{"num_hidden_layers": 15, "hidden_size": 256, "num_attention_heads": 8, "num_key_value_heads": 2, "head_dim": 32, "intermediate_size": 512, "vocab_size": 8192, "hidden_act": "swiglu", "norm": "rmsnorm", "norm_place": "pre", "norm_eps": 1e-05, "positions": "rope", "rope_theta": 10000.0, "rope_fraction": 1.0, "qk_norm": false, "attn_scale": 0.177, "bias": "none", "tie_word_embeddings": false, "parallel_block": false, "init": "trunc", "init_std_qkv": 0.0292, "init_std_o": 0.00533, "init_std_up": 0.0292, "init_std_down": 0.00377, "optimizer": "muon", "learning_rate": 0.00968, "lr_mult_o": 2.0, "beta1": 0.95, "lr_head": 0.00759, "max_grad_norm": 0.5, "warmup_steps": 200, "schedule": "wsd", "decay_fraction": 0.375, "decay_shape": "cos", "final_lr_fraction": 0.05, "batch_tokens": 32768, "max_seq_len": 256, "doc_mask": true, "train_tokens": 204400000, "max_steps": 6238, "dataset": "wikipedia_en"}
MLP neurons of a small language model. Each row is named by its layer, matrix (gate and up: input weights) and neuron, and shows model dimensions 176-239. Each number is 128 + 24 x the weight over its row's rms, rounded and kept within 0 to 255. A neuron's up and down rows have the sign that makes its largest values positive.
Before each neuron's rows, "fires on" lists the tokens most often at its 100 highest values on Wikipedia text that the model never trained on.

fires on: " La", " Lo", " Del", "La", " of"
L3.gate394 [124  77 130 103 151 109 143 161 143 146 144 106 158 133 144 125 160 119 111  87 134 162 171 153 111 131 160 152 161 166 153 134 127  93 129  96 132 137 192  68  75 115 122 124 146  79 129 150  86 136 100 136  78 124 132  99  98 138 139 130 165 108 174 113]
L3.up394 [162 105 154 155  98 149 103 125 146 109 133 117  95 167 104 156 139 151 100 113 149 148 107 143 115 109 161 146 116 113 187  98 124  95 146 143 115 109 147  90 113 104 125 170 142 107  98 149 132 156 130 130  83 112 116  83 118 119 145 132 196 100 141 102]

fires on: " with", "e", " two", "y", "ia", " her"
L6.gate401 [ 91 165 172 158 138 176 134 130 160 146 161 127 193 153 129 129  73 137 173 153 130 162 116 127 117 142 120 111 139 141  93 104 128 129 130 109 128 117 158 133 171 144 133 124 140 109 129 137 139 149 137 116 148  91 148 161 155 157 105 151 143 146 100 136]
L6.up401 [135  97 122 172 104 153 125 139 186 117 131 122 119 137 141 144 146 143  95 119 152 108 121  93 140 143  89 146 121 157 114 120 131 165 148 142 101 156  90 165 127 133 144 154 107 167 120 175 126  79 128  99 162 150 107 129  91 121 116 120 102 129 124 124]

fires on: "L", " Ga", " La", " L", " Lo"
L11.gate172 [138 119 151 110 130 155 126 139 179 139 111 151 156 150 114 155 163  94 145 100 137 140 114 144 158 129 143 110 158 131 163 172  98 142 152 160 120 142 129 123 127 133 136 114 134  80 122 158 112 148 106 136  53 146 111 164 124 112 122 143 158 150 146 129]
L11.up172 [118 106 138 122 124 152 110 152 141 169 150 166 121 129  96 123 136 129 135 156 121 144 140 133 126 138 133 132 150 154 136 131 137 114 128 162 102  94 109 136  97 190 121 160 109 117  95 164 118 125  88 165  78 142 116 155 122 138 158 105 120 133 150 105]

fires on: " not", " after", " to", " without", " just", " stop"
L3.gate127 [119  98  99 138 106 141 146 104  90 165 123 191 164 138 119 106 128 101 136 126 122 123 155 118 111 108 144 151 121 159 147 157 126 139 160 133 146 149 125 157 139 108 150 149 116 135 126  93 113 140 147 135 101 131  77 136 158 154 101 158 118 106 103 122]
L3.up127 [111 119 135 145  99 153 126 146 152 113 117 134 134 139 132  98 157 106 141  76 119 161 186 118 111 135 128 145 119 112 143 169 142 165 146 156 148 116 151 134  98 126  85 144 115 148 149 136 150 143 101 134 134 171 108  94 124 170 108 103 147 144 156  93]

fires on: "s", "c", " conc", "der", "t", "ber"
L6.gate421 [163 114 103  58 130 151 118 116 108 117 126 121 131 111 138  97 158  94 154 155 167 104 183 172 109 110 137 116 126 114 103 184 126 137 118 157 122 142 143 142 149 134 150 170 123 113 171 113  67  86 137 109  94 104 119 133 184 143 132 120 135 129 134 134]
L6.up421 [156 136 135 112 124 158 157  88 114 159 130 116 106 120 159 153 131 121 155 128 146 131 105 161 143 124 168 155 151 129 146 138  85 145 124  99 110 157 126 145 136 112 166 160 138 163 136 135 133 127 122 164 111 137 104 111 148 103 173 106 156  96 143 165]

fires on: "-", "g", "ng", "ing", "et", "an"
L5.gate59 [101 145 169 102 135 122 148 127 133 128 123 185  83 154 112 155  88 134 110 174 145 132  97 147  99 100 143 156 124 135 125  95 108 150 131 156 138 124 112 140 137 109 123 144 105 114 113 145 126 137 160 132 119 138  75 123 185 109 117 128 139 128 112  85]
L5.up59 [ 85 106 163 122 127 149 122 135 118 119 139  94 103 158 132 113 111 110  71 124  82 109 163  99 104 131 177 115 138 116 130 138  98 131 156 117 159 129 105 133 169 127  98 189 116 119 173 101  91  67 152 143 126  89  90 108 190 156 108  92 129  97 135 101]

fires on: "-", "y", "g", "id", "ar"
L4.gate376 [114 129 106 153 202 166 129 135 116 102 113 116 126 173 150 129 161 119 124 127 120 129 190 129  90 140 123 126 123 137  90  86 139 129 137  76 133 122 123 120 121 146  99 141 162  78 202 125 128 119 130 142  72 146 104 153 108 127 114 158 106 109 129 201]
L4.up376 [106 131 103 169 156 135 124 135 167 106 117 111 143 125 107 126 128  58 141 130 134 138 147 132 115  97 126  96 136 146 133  96 153 145 181  63 118 147 163 108 113 124 118 113 142  75 128 135 123 123 105 132 102 134 100 187 101 139  78 127 117 104 172 100]

fires on: "y", ".", "e", " |", ","
L6.gate380 [189 117 163 168 175 139 130 145 127 163 106  93 151 122 144 119 104 115 141 128 127 176 159 142 124 127  98  88 151 158 159 132 136 130 127 110 157 106 185 131 134 130 145 133 133 124 171 123 131 103  94  80 175 114 136 111 115 120 183 139 106 124 131 118]
L6.up380 [169 131 136 157 160 129 107 118 138 149 123 132 146 123 121 126 129 175 127 148 111 121 164 172 139 129  75 110 111 203 176  99 125 133 136 108 137 136 135 148 155  76 129 167 121 100  97 172  84 109 109 119 157 135 130 118  86 124 104 125 110 128 144 128]

fires on: ";", ")", " of", ",", ":", " various"
L6.gate132 [ 58 111 141 164 134 115 110 126  51 117 161  98  92 143 119  92 129 151 141 159  89 113 100 148 106 107 183 107 114 142 128 121 138  90 120  96 141  95 143 133  99 114 139 137 158 133 117 170 144 119 145 143 150 156 136 126 122 156 124 160 116 123  82 140]
L6.up132 [140 144 128 130 188 142  98 136 105 137 124 153 160 108 156 154 136 127 140 185 114 184 158 131  89 138 155 139 118 126 109 172 137 130 134 103 149 165 121  88 114 118 122 144 121 118 181 129 110 149 133 153 115 112 152 123 132 140 123  98 118 131 115 125]

fires on: "-"
L6.gate505 [ 96 145 141 158 114  78 132 141 140  88  91 112 157 166 170 136 119 132  87 112 123 108 157  95 106 126 134 112 119 140  93 121 114 149 130 113 164 136 105 127 101  79  97 119 112 128 153 102  98 125 155 135  87 120 122 174 150 101 104 123 151 141 147  89]
L6.up505 [135 106 122 134 153 161 157 125 122  92 123 138 138 135  91 173 108  92 134  93  58 145 144 146  95 112 118 114 131  90 122 100 118 123 150 155 146  84 109 137 133 121 115 125 137 153 170  96 120 115 130 156 174  95 134 106 152 153 119 119 122 124 167 117]

fires on: " 18", "18", "17", " po", " at"
L12.gate109 [133 127  73 168 136 143 128 153 106 171 130 133 120 156 171 113 132 126 114 107 129 149  93 127 146 117 138  91 165 135 151 136 143 138  65 131 129 125 140  90 143 163 159 155 135 151 118 121 149 118 125 131 143 129 132 114 174 112 146 117 126 144 139 177]
L12.up109 [161 136  96 140 164  84 159 124  80 100 115  88 141 137 129 139 112 157 153  87 150  82 146 151  95 102 121 139 124 181 141 118 159 117 124 132 101 144 158 128 161 123  96  90  87 136 165 127 149 130  69 114 125  97 124 123 126  97 129 124 155 154 155  82]

fires on: " |", ":", " as", ","
L11.gate299 [110  80 145 150 130  92 115 107  96 151  75  96 151 156 114 152 104 136 145 148 142 154  98 112  96 107 155 161 108 140 131  88 126 171 114 106 130 120 136 149 131 160 152 140 142 197 110 122 129 109 125 156 158 138 136 132 134 103 142 135 109 126 154 138]
L11.up299 [102 186 122 100 161 102 135 133 150 164 158 106 128 104 114 137  89  92 127  90 140 140 116 129 148 156 104  90  86 149  75  97 111 171 155 126 150  96 112 172 139 112 122 128 128 163  75 141 114 158 134 117 127  71 108  93  90  86 155 161 170 128 125 151]

fires on: "'", "-"
L12.gate391 [124 126 102 166 146 177 118 139 133 144 168 101 153 133 156  83 152 117 126 133 150 146 142 118 138  85 161 161 105 181 130 128  98 103 119 111 141 120 100 163 107  97 130 173 111  78 151 140 122 138 100 149 157 148 143 120 132 155 121  59 108 108 136 157]
L12.up391 [128  99 106 122 140 146  81 123 133 126 117 134 139 132 104 129 118 104 167 117 116  93 124 136 121  94  92 145 138 165 126 107 153  94 111 119 135 143 158 139  78 142 124 170 160 123 119 112 142 118 140 132 122 111 110 137 147 136  90 114 139 115  93 100]

fires on: "-", "ert", "de", " sub"
L5.gate379 [124 125 112 116 158 130 108 124 149  94 106 131 150 137 114 121 105 132 153  95 134 118 143 118 156 112 125 133 104  98 141 139 133 161  95 168 122 120 144 146 144  95 159 119 126 140 123  96 122  93 196 115 105 132 136 112 112 131 128 152 118  87 130 133]
L5.up379 [148 128  96 121  61 118 149 140  99 142 153 101 138 103 106 127 120 101  88 109 131 114 122 134 153 146 110 124 114 115  90 156 125  82 114 174 157 132 181 103 100 124 159 161 147  69 141 164 123 119 113 149 150 151 109 128 114 135 148 129 126 124  80 112]

fires on: "-", " 17", " Jo", " 23"
L4.gate311 [ 99 123 155 126  85  93 136 115  89  95 140 123 150 157 132 166 119 103  98 121 126 120 126 137 110 178 111 119 159 113 153 106 125 138 131 111 208 143 103 142 106 136 106 108  81 125 130 157 121 116 159 155 119 135 105 153 114 147 116 142 157  98 136 105]
L4.up311 [122 130 137  83 109 125 116 113 105 106 123 111 125 143 142 157  97 121 150 113 112 115 124 138 160 152 142 121 146 121 161  98 127 170 131 141 129 143 122 109 132 138 103 170 110 140 102 137 142 125 166 143 119 120 140 133 127 132 138  96 122  98 155 110]

fires on: " en", " En", "min", " Ven", " Mon", "win"
L3.gate487 [170  93 152 113  96 134 145 135 109 120 152 171 146 149 122 123 107 111 137 118 124 148 137 121 179  96 140 124 164 194 173 130 114  68 128 115  98 118 133 118  88 161 149 174 147 125 103 128 100 150 156 123 160 116 133 120 114 139 126 135 130 126 124  90]
L3.up487 [142 147 143 141  97 115 161 145 125 121 132 136 164 168 133 106 137 111 107  90 110 131 127 111 172 118 134 113 162 138 140 187 126 106 136 141 167 122 158  86 162 135  85 168 114 168 132 153 107 133 183 112 125  90 147 149 121 156 134  98 120 105 158 131]

fires on: " of", "s"
L6.gate362 [169 152  98 164 136 109 129 123 145 103 119 108 157 137 140 144 123 118 160 127 117 100  98 109 136 120 156 112 164 115 159 120 141 146 162 107  93 107 159 153 150 153 132 102 117 135 151 144 117 112 121  81 177 124 154 180 144  68 124 154 144 123 115  97]
L6.up362 [190 141 126 128  79 130  91 184 109  77 100 106 150 108 132 110 150 142 147 110 133 173 126 110 120 149 175 147 164 124 117 122 101 152 133 120  92 127  63 134 126 142 125  88  88 170 120 130 140 130 137 138 139 159 109 135 103 118 105 113 111 153 128 124]

fires on: "-", "2", "za", ":"
L6.gate154 [136  98 138 166 153 137 135 164 130 152  70  95 161 130 111 170 139 126 131  96 107 108 161 146 117 125 129 140 130 155  83  78 138  99 140 117 101 113 129 181  82  99  87 104 100 106 128 155  95 117 132 145 132 124 111 164 123 130  97  83 102 140 133 132]
L6.up154 [146 123 127 176 141 113 124 116 136 138 159 136 129 104 110 124  90  82 151 111 102 139 118 138 135 140 127 125 148 158 121 119 117 123 139 145 125 103  90 125  85 168 116 135 140 195 137  82 177 156 136 102 135 141 162 172  97 149 125 134 137 100 121  76]

fires on: " Z", " X", "iz", " A", " 2026", "Z"
L3.gate171 [ 88 132 119 158 145 127 144 103 147  79 131 171 137 158 150 133 132 134 105 141 153  77  99 166 114 104 153 112  91 148 149 126 149 116 146  85 143 123 111 163 152 128 143 107  88 111 141 186 121 130 140 128 122  76 116 108 154 103 105  97 118 150 151  92]
L3.up171 [135 133 132 177 163 144 152 113  94  95 137 124 145 120 138 135 143  92 101 115 144 130 120 124 141 149 151 115 103  70 181 105 118 112 135 165 125 140 135 176  93 146 124 120  64 147 106 129 181 122 129 140  95 102 154 155 139 114  97 101 134 124 141 117]

fires on: "-", "ame", "e", "eg", " of", "ug"
L6.gate144 [137 132 147 145 163 167  96 153 101 139 125 163 117 116 158  90 144 169 113 170 133 154 140 122 134 122 163 146 100 118  99 126  65  92 163 127 113 163 139 143 114 137 151 104 106  99 163 141  97 111 113 108 171 134 144 155 111 154 150  88 140 143 149 107]
L6.up144 [ 95 122 143 138 116 112  93 139 157 126  93 196 154 148 159 115 157 148 107 110  97 130 155 126  93 161  99 124 115 155 135 152 157 134 136 127 122 104 172  92 155 128  69 122 123 148 163 146 124  78 100 115 132 131 127 137 113 134 142  97 155 136 103 108]

fires on: ":", " Time", " time", " |"
L8.gate337 [ 90 103  96 129 110  80 108 126 134  97 101 155 123 163 105 139  84 114 138 127 115 128 101  99  90 159 159 109 128  85 118 123 163 107 107 126 159 161  87 126 107 153 184 147 141 150 129 113  93 118 170 135 114 113 160 110 165 112 128 156 122 124 133 156]
L8.up337 [110 157 164 134 115 130  80 145 119 114 138 156 123 137 190 104 128 126 150 130 122 128 145 134 131 120 164 102 114 116 124 113 141 127  87  92 141 141 135 108 126  85 113 103 131 124 113 117 177 126 154 142 136 163 126 117 111 130 166 141 123 111 118 138]

fires on: ".", "-"
L5.gate338 [166 104 145 163  95 127 116 166 139 115 120 147 121 139 133 128 141 155  94 154 134 147 110 157 135 122 169 157 145 159 154 121 139  79 178 104 119 131 133 166 135 114 148 139 102 101 110 165 127 119  88 127 136 107 113 137 112 119 165 124 132  95 137 122]
L5.up338 [ 90 106 156 152 112 122 102 138 156  95 115 132 102 140 204 113 109 121 156 131 101 131 173 126 151  95 156  99 115 125 136 102 138 151 101 146 129 163 169 140 103 125 134 158 169  96  90 134 116 116 108  86 152  98 148 143 129 142 147 137 197 180 136  97]

fires on: " \"", "-", "/", " un", " '"
L11.gate167 [ 88 186 142 108 117 104  80  79 113  81 125 118  68  96 144 132 151 131 108 121 131 142 125 126 152  93 127 117 122 146  79 115 145 147 123 119 112 140 116 118 127 131 110 103  97  87 128  92 116 124 108 159 168  93 165 141 166  89  95 119 118 124 146 106]
L11.up167 [122 144 159 128  78 157 113 130 142  89 145  96 138 100 127 160 114 138 143 144 122 152 165  87 136 144 155 100 177 149  88 128 124  97 108 143 153 127 136 161 113 106 142 143 130 131 160 134 106 149 142 133 174 139 159 137 160 119 123 116 113 122 138  91]

fires on: " in", " on", " of"
L4.gate286 [151 114 140 101 124 144 119 152 164 103 115 136 139 150 107 168 152 151 140 149 108 147 116 125 121 134 155  89 150 137  95 101 142 161  85 139 159 153 173  99 173 121  76 115 117 122 103 122 119 173 166 118 157 137 129 132 100 122  99 174 145 132 134 108]
L4.up286 [122 154 112 105  93 127  86 164 150 106 137 149 123 162 134  81 100 150  99 154 124 160 121 119 160 122 175 131 112 151  87 116 137 139 114 110 129 121 129 105 126 164  96 100 123 148 128 164 139  92 144  94 132 161  84 129 112 122 151 131  94 144 124  83]

fires on: "p", "s", "po", "ata", "t", "ma"
L6.gate297 [173 114 128 152 156 128 117 139 118 122 129 135 132 121 145 126  87 123 147 154 119 118 181 145 127 104 164 115 128 133 117 158 150 135 157 126  94 138 162 161  95 145 109 169 135 146 144 139 147 102 159 125  86 155 140 135 175 139 116  80 145 117 124 136]
L6.up297 [136 117 153 142 161 159 149 142  93 104 112 159 144 139 111 112 135 102 104  98 114 123 121 136 151 119 135 126 126  97 132  98 142 126 101  98  66 147 142 119 113 123 149 166 137 120 111 157 110 165 124 133 159 142 135 148 176 114 106  96 148 155 156 152]

fires on: " there", " on", " There", " his", " It", " who"
L3.gate173 [123 167 154 156 189 114 137 138 136 125 149 146 136 129 131 126 119 138 152 129 143 132  90 162 136 150 130 124  96 101  95 161 157 137 106 130 154 144 158 130 127 166 154 104 143 175 152 137 120 140 145 129 117 138 113 162 133 151 149 124 128 139 177 106]
L3.up173 [132 141 103 135 104 127 132 150 132  99 103 104 145 175  98  88 116 158 105 151 110 111 135 158 164 163 160 188 107  97 110 179 151 121 142 109  97 121 120 115 122 167 160  57 136 168 126 120 144 112  95 101 135 128 119 148 134 120 154 129 107 154 124  72]

fires on: "19", " 18", " in", ".", " War", " ("
L11.gate12 [105 129 128 136 175 112 173  95 153 109 134 138 105 141 175 134 168 126 116 122 145 162 130 132  98 149 136 109 142 137  97 111 122 119 127 116 176 150 137 100 166 146  62 127 125 157 124 135 189 145  82 105 124 114 171  85 142  89  92 130 104 129 101 123]
L11.up12 [139 111 111 132 154 117 155 162  89 139 106 155 133 129 161 104 159 121 127 149 138 120 171 180 149 116 104 111 136 160 119 149 163 115  98  75 135 118 120 155 116  94 159 113 130 135  93 128 154  95 135  91 155 156  74 117 126 157 123 133 130 100 106 101]

fires on: " re", "-", " Re", "de", " en"
L5.gate3 [165 132 143 117 121 162  98 110 170 101 103 109 149 114 101 112 137 129 103 158 115 148 172 103 125 109 136 133 115 114 132 128 147 155 140 117  75 109 159 109  75  96 151 126 119 165 116 131  99 101 149 109 154  93 148 124 147 150 130 120 129 117 170 157]
L5.up3 [133 110 165 139  97 134 120 137 138 166 157 150 132 134 112 134  70 145 127 111 102 151  92 128 153 140 118 142 120 137  92 118 133 117 110 142 165 155 151 101 119 184 119 132 142 120 130 141 113 111 122 155 110 132 152 138 176 150 200 151 108 135 142 144]

fires on: " it", " but", " Some", " which", " some"
L4.gate288 [114 109 143 120 157 136 151 118  98 147 116 108 135 140 139 156 162  87 139 146 120 121 116 119 116 131 133 135 107  94 131 121 103 154 169 101  80 157  93 164 122 106  94 141 133 180 140  89 113 142 114 117 124 142 122 126 110  99 122 133  87 107 139  76]
L4.up288 [151 127 177 138 107 144 135 111 108  85 134 103 129 155 124 152 161 140 132 112  96 148 135 119 108 109 135 117 140 110 142 116 101 150 166 132  92 136 104 127 135 108 105 137 159 163 145 105 134 174 168 108 118 137 118 142 167  65  94 162  84 110 162 126]

fires on: " X", " Gen", " Ji", " Ti", "Z"
L2.gate401 [108 129 117 135 105 128 149  90  92 106 126 157 165 138 119 113 137  97 119 150 103 125 134 111  95 132 121 137 158 107 176 121 128 100 134  77 124 114 134 135 161 177 176 114  90 127 111 127 100 143 182  80 135  67 134  66 129 143 102 147 150 116 125 147]
L2.up401 [101  80 102 141 125 140 172 121 150  99 102 132 173 172 148 115 143 148 113 115 114 115 112 158 122 169  94 157 125 101 151 172 122  88 151 154 150 149 136 159 133 169 152 172 127 157 137 155 110 163 158 134 145 113 112 147 156 123 120 113 137 116 146 121]

fires on: " at", " his", " in", " to", " of", "At"
L6.gate267 [105 104 143 154 146 137 102 101 152 138 104 115 141 121 143 127 136 176  76 136 102 167 154 167 142 114 122 107 190 169 129 117 149 111 122 161 127 101 134 167 108 164 103  97 157 111 103 133 121 130 109 144 126 106 100 121 151 157 146 145 145 103 137 145]
L6.up267 [ 95 140 119 112 113 144  91 109 148 165 126 148 134 124 164 108  94 191  89 127  92 161 115 118 163 131 167 110 138 137 152 124 132 127 160 105 144 118 146  90 117 138 103  87 145 143 141 140 126 126 120 159  87 119 120 135 141  94 152 108 155 105 116 135]

fires on: ",", "ta", " of", ":", "left"
L6.gate474 [153 143 135  95  73 156  93 133 120 120 120 118 138 116 125 159  69 115 144 120 118 124 148 143 129 156 153 134 134 123 129 106 130  89 139 105  89 125  91  55 150 107 190 150 131 135 116 135 123 118 168 126 210 133 107 126 141 129 126 162 144 149  81 170]
L6.up474 [130  93 148 143 176 136 126 131 100 140 118 116 150 107 123 199 133 139 125 135 104 146 156 117  83 144 136 131 156 151 138 150 132 153 131 114  87 140 107  80  97 146 160 168 149 121 180 152 150 139 118 100 144 148 138  93 128 146 142 114 128  97  77 135]

fires on: ":", " his", "\n\n", " of", " its", " natural"
L3.gate202 [116 138 135 153 136  71 127 122 122 133 103 101  89 175 147 143 127 158 124 111 159 132 118 104 154 137 174  99 149 115  88 158 137 138 151 144 143 126 119 114 168 141  83 111 158 158 117  90 111 135 150 124 114 104 122 102 159  77 133 154 122  89 163 126]
L3.up202 [101 143 113 130 152  97  89 137 102 156 135 142 100 144 165 126 142 136 125  98 127 132  84  98 163 125 198  83 129  98  97 134 121 132 159 134 118 109 123 114 163 142  91  87 136 167 151 101 147 108 141 150 137 155  89 120 151  76 151 127 110  88 143 107]

fires on: " from", " in", " (", ",", " as"
L11.gate250 [133  91 132 102 161 118 179 119 136 108 198 107 113 128 131 143 168 106 139 143 153 162 139 102 104 130 101 151 104 151 135 128  71 157 110 176 134  96 173  97 147 131 115  73  71 119 117 144 156 127  85  83 120 158 101 133 129 179 113 110 144  98  83 121]
L11.up250 [ 98  96 118 157 134 125 147 100  91 153 157 103 112 151 134 150 152  81 117 153 149 133 137 168 135 115 136 115 160  97  84 133  73 154 121 122 167 108  98 168 115 135 154 119 148 138 112 111 164  79 125  82 140 133 131 114 140 119 111 127 124 107 148 135]

fires on: " in", "\n", " on", " about"
L6.gate68 [ 97  95 108 111  93 127  66 132 157 166 108 159 141 106 109 165  67 147 130 132 123 131 124 137 147 125 124 104 143 137 112 146 131 143 107 146 146 137 119 111 152 141 129  91  94 129 123  97 166 122 136 144 149 127 130 143 101 118 104 124 149 155 153 130]
L6.up68 [100 107  95 161 155 149 131 103 143 145 124 156 126 133 119 137 105 158 149 149 111 144 160 120 111 110 143 134 117 130 114 141 117 149 120 133 131 154  84 126 102 137  99  90 105 123 150 102 118  98 148 187 108  91 128 116 154 118 112 144 142 112 108 136]

fires on: " even", " hold", " ro", " Turnout", " function", " comp"
L2.gate391 [132 104 137 173 127 106  91 115 127 145  85 135 134 118 122  65 174 147 137  69 161 114 110 155 187 136 162 130 187 118  87 133 125 131 137 137 184 134 169 137 151  86 137 141 145 124 126 111 136 155 128 124 122 130 121 117 163 121 151 126 126 125 113  86]
L2.up391 [147 112 139 193 159 147 118  78 114 137  80 146 141 130 125  98 155 142 133 112 169 103 112 141 118 129 171 136 153 119  95 124 132 123 123 130 169 130 149 135 164  69 121 164 185 118 118 101 116 169 142 116 150 118 164 117 166 124 139 143 149 146 131 111]

fires on: " any", " some", " no", " Some", "Some"
L3.gate511 [112  96  99 132 165 132 139 104 143 126 167  84 123 147  95 117 141 133 125 135 135 148 155 121 141  90 114 115 111 106 129 138 130 106 135 110 104 118 120 163 110 124 125 135 129 135 167 106 120 149 141 128 128 142 164 135 129  91 127 113 148 114 187 132]
L3.up511 [140 136 161  72 143 111 117 126 137  97 124 153 111  98  97 136 133 108 141 158 143 165 133  91  93 166 148 131 131  63 124 156 143 124 128 122 126  99 128 144 106 113 109 113 128 161 150 103 146  89 174 127 138 129 152 130 155 123 116 110  98 122 140 155]

fires on: "-", "’", "'", " '", " ‘"
L2.gate162 [129 121 123 177 129 124 123 115 145 110 112  85 127 105 149 143 139  95 139 111 113 129 133 158 155 111 158 126 152 131 127 107 156  99 120  85 163 156 176 142 133  93 110 136 118 119  58 151 114 132 123 129 120 116 117 102 149 108 142  83 113 163 162 118]
L2.up162 [114 166 113 134 100 101 135 125 147 123 118 168 177  84 140 188 114  86 119 153  92 124 198 108 120 146 141 141 177 156  95 131 127 122 119 118 160 146 128 111 131  98 148 160 107 134 102 156 113 106  66 121 135 163 126 103 136 117 132  38 121 106  82 114]

fires on: " in", ";", " from", ",", " km", " Release"
L8.gate103 [142 123 160 164 153  95 148 125 121 123 139 164 147 158 106 129 167 109 155 111 104 120 143 124 125 152 135 140 120 171 125  93  94 126 134 131 104 155 100  75 182 151 121 139  87 145 167  91 176 128 129 112  94 144 131 131 138 138 167 113 158  83  87 130]
L8.up103 [ 97 112 140 134 144 144 130 152  99 126 136 162 147 169 118 148 176 114 156 163 129 123 153 129  92 159 188 112 154 142 128 125 112 143 112 122 160 112 160 127  85 142 157 143 110 160 145 136 145 145 136 111 102 118 130 107 125 129  82 105 101 160 158 144]

fires on: " en", " En", " D", " Mr", " Mrs"
L2.gate139 [134 118 139 119 130 121 127  95 164 106 157  92 110 118 105 142 115 127 100 114 119 116 100 134 153 132 103 148 168 137 137 131 134 113 150  78 140 126 145 124 108 148 145 150 140 114 126 100 124 120 165 144 131 123 107 113 152 168  95  95 160 101 109 106]
L2.up139 [162 120  97 103 130 158 122 101 140 118 141 133 154 134  79 158 112 169 109 110 101 123 114 133 132 132 104 157 113 148 162 163 132 104 164 113 144 114 155  76  86 159 105 150 103 121 152  82  99 148 143 102 123 135 130 120 121 127  95  97 110 115 124 122]

fires on: "="
L6.gate104 [147 122 133 148 127 127 130 125 163 154 127 137 106 186 140 139 117 151  81 139 141 135 134 123 155 136  99 159 176 133 169 158 177 108 152 104 105 125 119 117 146 139 121  96 149 149 127 133 164 125 102 189 117 138 139 147 127 123 149 143 108 146 149 105]
L6.up104 [135  93 141 144 128 155 123 130 116 175 119  92 134 157 115 103 115 151 100 120 119 122 150  90 122 154 107 122 150  92 135 134 102  69 156 139 107 102 124 155 122 141 116  91 127 189 145 107 137 133 128 174 129 139 119 132 144 157 173 140 153  85 143 118]

fires on: "\n\n", " pre", " approximately", " data", " fr", " details"
L3.gate309 [ 98 128 128 138 134 122  73 123  94 123 150 180 134 145 147 106 111 124 123 160 137 124 124 149 128 117 149 109 133 121 149 120 106 144 131 159 141 136 138 109  91 103 128 127 118 153 158  93 130 189 116 136 122 144 138 134 124 110  78 140  89  72 103 113]
L3.up309 [ 95 108 160 114 143 127 127 125  83  85 137 111 127 140 103 137 114 131 150 118 126 103  98 105 106 126 114 109 122 144 131 127 161 126 168 142 131 165 114 117 120 123 130 134 140 172 121 120 119 123 108 137 100  88  85 140 127 137  94 128  77 130 116 111]

fires on: " |", "N"
L6.gate21 [142 125 150 167 161 148  82 155 105 119 117 136  72 164 130 132 145 122 163 138 135 141 123 100 108 170 158 127 114 127 122  82 122 143 127 138 143 170 122 139 109 154 161 140 148 136 112 109 141 117 137 151 133  91 126 132 118  76 142 132  82 150 151 124]
L6.up21 [136 107 179 136 124  99 115 176 104 146 163 154 120 168 119 117 125 154 167 129 144  82 104 113 142 161 153 128 136 106 141  99 136 154 108 128  83 118 128 159 156 138 127 101 110 111 101 102 142 128 128 127 146  71 157  98 152 108 162 112 159 114 126 140]

fires on: ",", " to"
L12.gate509 [131 137 104 131 156 147 105  85 102 117 154 177 116 124 145 136 119 128 100 156 120 150 164 158 108 134 167 150 134 114 132 141 108 154 108 143 134 111 131  83 155 153 114 121 100 161  98  76 128 147 127 176 167 155 125 125 132 160 149 168 146 133  91 115]
L12.up509 [117  98 120 124  82 142 144 119 122 124 141 129 154 127 113 174 162 130 137 125 130 109 149  97 167 132 143 179 108 158 105 141 142 149 116 117 179 156 168 161 110 149  93 119 138 170 157 102 132 134 114 125 130 106 127 179 132 191 105 139 126 156 124 109]

fires on: "="
L8.gate407 [114 131 129 162 157 109 159  97 123 147 124 117  95 174 117 131  75 160  86 135 119 121 120 117 177 106 151  97 132 127 126 132 109  83 101 139 116 113 156 145 157 135 139 134 145 164 171 133 128 140 104 137 123  97 150 136 112 139 163  90 110 135 154 134]
L8.up407 [143 156 136 155 121 129 175 115 129 194 128 111 144 129 124  89  97 182  70 147 110 128 131 128 145 123  83 143 152 132 176 160 138  95 139 126 147 132 144 110 124 120 165 118 127 181 177 112 132 121 105 162 156 113 118 144 139 146 151 131 150 130 159 173]